config = dict(
    d_model=224,
    d_mlp=640,
    norm_place='pre',
    tie_embeddings=True,
    init_std_qkv=0.0265,
    init_std_o=0.0,
    lr=0.00701,
    weight_decay=0.012,
    warmup_steps=200,
    decay_shape='linear',
)
MLP neurons of a small language model. Each row is named by its layer, matrix (up: input weights; down: output weights) and neuron, and shows model dimensions 48-143. Each number is 128 + 24 x the weight over its row's rms, rounded and kept within 0 to 255. Numbers have three digits each.
After each neuron's rows, "fires before" lists the tokens most often just after its 100 highest values on Wikipedia text that the model never trained on; "fires after" lists the tokens most often just before its 100 highest values on Wikipedia text that the model never trained on.

L8.up345:163163119141135146152122124128162115100147131135127158137139132146115106124141177142086163104132129099154138169142147107087165141127165171110182102123136156147124074132168117135150080123130128128152096122131132115120105115127128122150138138119141129070141092137157120160163151121133131134
L8.down345:102155177143138149113081101113138099078142120141138144102078205155151104170131162122125109159132123110140137182148100113122155135173147143096175143166118142131116112137112143111108093152137104127120116114091145143101148098130147151134159120124128123122116119147140108130147128181122066146
fires before: "0", "3", "1", "2", "6", "8"
fires after: ",", " co", "w"

L11.up341:124138072152106126143115143091106126125075137146106147075098077123146121133105130126120142142097132175119113157156159120092131134123178138089159104119158156122123166103133110149116143126139115127082148144156169137125114125120174140128140111154142131151144129146120133091111124124132145111
L11.down341:117121105133108099135135151146150126102113114111173124139111102144122095117098178102148123123139122194108124114148147122084111148130113108064153098164148126147088172160144170147118116110104138131142102126169146133126159110127117116124123130140133100110148153134136104161110108124143176122
fires before: " |", ")", "%", " ("
fires after: ".", " res", "-", " inc"

L5.up424:126105145130079109114139071119189139139112141128090130147123112079160127127173135146104126161109143130086144094145134143115080117133097146124117100154143116086143143162149126153176130141112143099138123117152155138154135170113138097160128111100179196133107151093143143132107144116160175143
L5.down424:090124115147133106119093191141106105147130123156111101096177118092146165132116106116168114149144175148092132132124107142151117142129092141129099112154144087151094139134165157121080142103126131150156142113115137126167157120089138123165174140117169132076099130127111118085112126097139155156
fires before: "|", " |", "-"
fires after: "|", "t", " |", "ep", " Democratic", "zy"

L15.up120:107084130180098095143151128107125087097135159133150131083106169136144123094144129136123167143088160145139125131112130147146146102115126071141127103118141119131115140119134097095117116121177131152091101154164161140113113109108096122099126108111124107181163160138164107127099104121123121139
L15.down120:111083102115165155127135136130124127104099086111118122159097109120160135147136127127148131156130098128134081080145132149155128135130090140145082169127144122154103148126096143071104144145096116131139157078156090120122105099144123135137115119117104137153130114171137116107116095128157123122
fires before: " |", "er"
fires after: " |", ".", "|", " ±"

L12.up625:151099131136130118128129104098112148116169119150090088148127100105110106111085149133082139105131148157121143149100101146099106129105116154137126130135138120164096139117144100118100101119178165103152126148101155108160181127109063090201135150094092155134122105157139131115086095130120150120
L12.down625:072158149097119091105129105149094159143135129119159159071173113114114158132140138119145148133115106116120145119125117116172123105125135131136175132169094135106146125142163150114099144107094097099124108125141079138144151132187149158099116144114135101111121090104112146096112127160158116107
fires before: "|", "  "
fires after: "|", " |", " Swing"

L4.up106:114092091128089092132139145107102092109205115137150085134125096126122156140172146096142111126126111130130160126142141100097149122126119137130127102163112137123151165137066171110112125163141096144108146089171118107129128122133101073145109123087132114103129156133150117107150133141112144148
L4.down106:101112116187113122140094141152121164109165104096151096132126139096145149132108118108145081107088132100128129111124158130166130140150113095156110133108112134135127146107142183126152177160118123162123154096158069120164135120154127112104127148090100117151084141112162143114139162146121116139
fires before: "2", "\\", "d", "k", "("
fires after: "^", "_", "f", "rm", "}", "{"

L3.up78:070081102117188141116111166169107104143074123124119184101091148094127136122093121134129122142120128107128136117174108145151177153155105122113161116090134101111118129139190126115146113118102159148137133097154107152170142104143147119120156111082116154113153160126133089111134134129125106110
L3.down78:122075185101143096108117147139147132102155112164126143119117115093168115092112126178135112107119138167145113142136131139134134167125106124128129110135145101125103136108152140101151128133114100104111134143135095104137124133121132109139142111154123127064180105143119155107082098127158106117
fires before: " |", " hold"
fires after: "|", " In", " |", " Democratic"

L12.up9:152116132149133112086111123141117128112117170099136082052152157148085090121173140120140149113110139153096152085105122124176082131150116112107114109113100143111112161159133128165134136099143108090111167131130150118143161094183120112189096171148145169111139121095185103155151150124120138116
L12.down9:081191131176110140092095111104100128120101132123112145085134128081098135142148100170110127152090156161123125115150125128109129154125160147119134118139104119143140173131099137128111143145130103151137137155179106156141120152137151149110131156107146113145150088140151132106113127127144144129
fires before: "  ", " Swing"
fires after: "  ", " votes", " Turnout", " |", "."

L19.up455:138124152143137169150131140124159125137150096108096137122099088145134076136100078075127154116106112160117166142128146145059117090135133131154105094113125130139104155099149144177109169109159157130119123124124098142117146102128130146128149124133147159134124157101081167088120133145115125126
L19.down455:120110178168160096136164134117127152144079141130119103094121120150136110158091124130136157157146142099090122109170114109132121147152122170122140116168161123113136123174113106125130135115101151090151128121126124152155137120121112122139119138117169128132175149120111112120138154131146098192
fires before: "|"
fires after: " |", "|"

L15.up352:127109096124125152158118133117133133095154156120148166126104121144141086111112128108125116161108131110149088106144119124125117104170156127155142081146144138146140085097131081110159113147135170126079152174120106152127124121126155126089149116127113127119132091083112142120185116109155110177
L15.down352:095106155138122167114110082075125137132140131136161122084116172117137121110154137134127124145163097096080138143170134099135124131124160152143161126158157180159108135116110172116126136151094120121138109158092101135086122083095141157195135099155138125118065179156114173123117117142077112114
fires before: "0", "2", "4", "5", "1", "6"
fires after: ","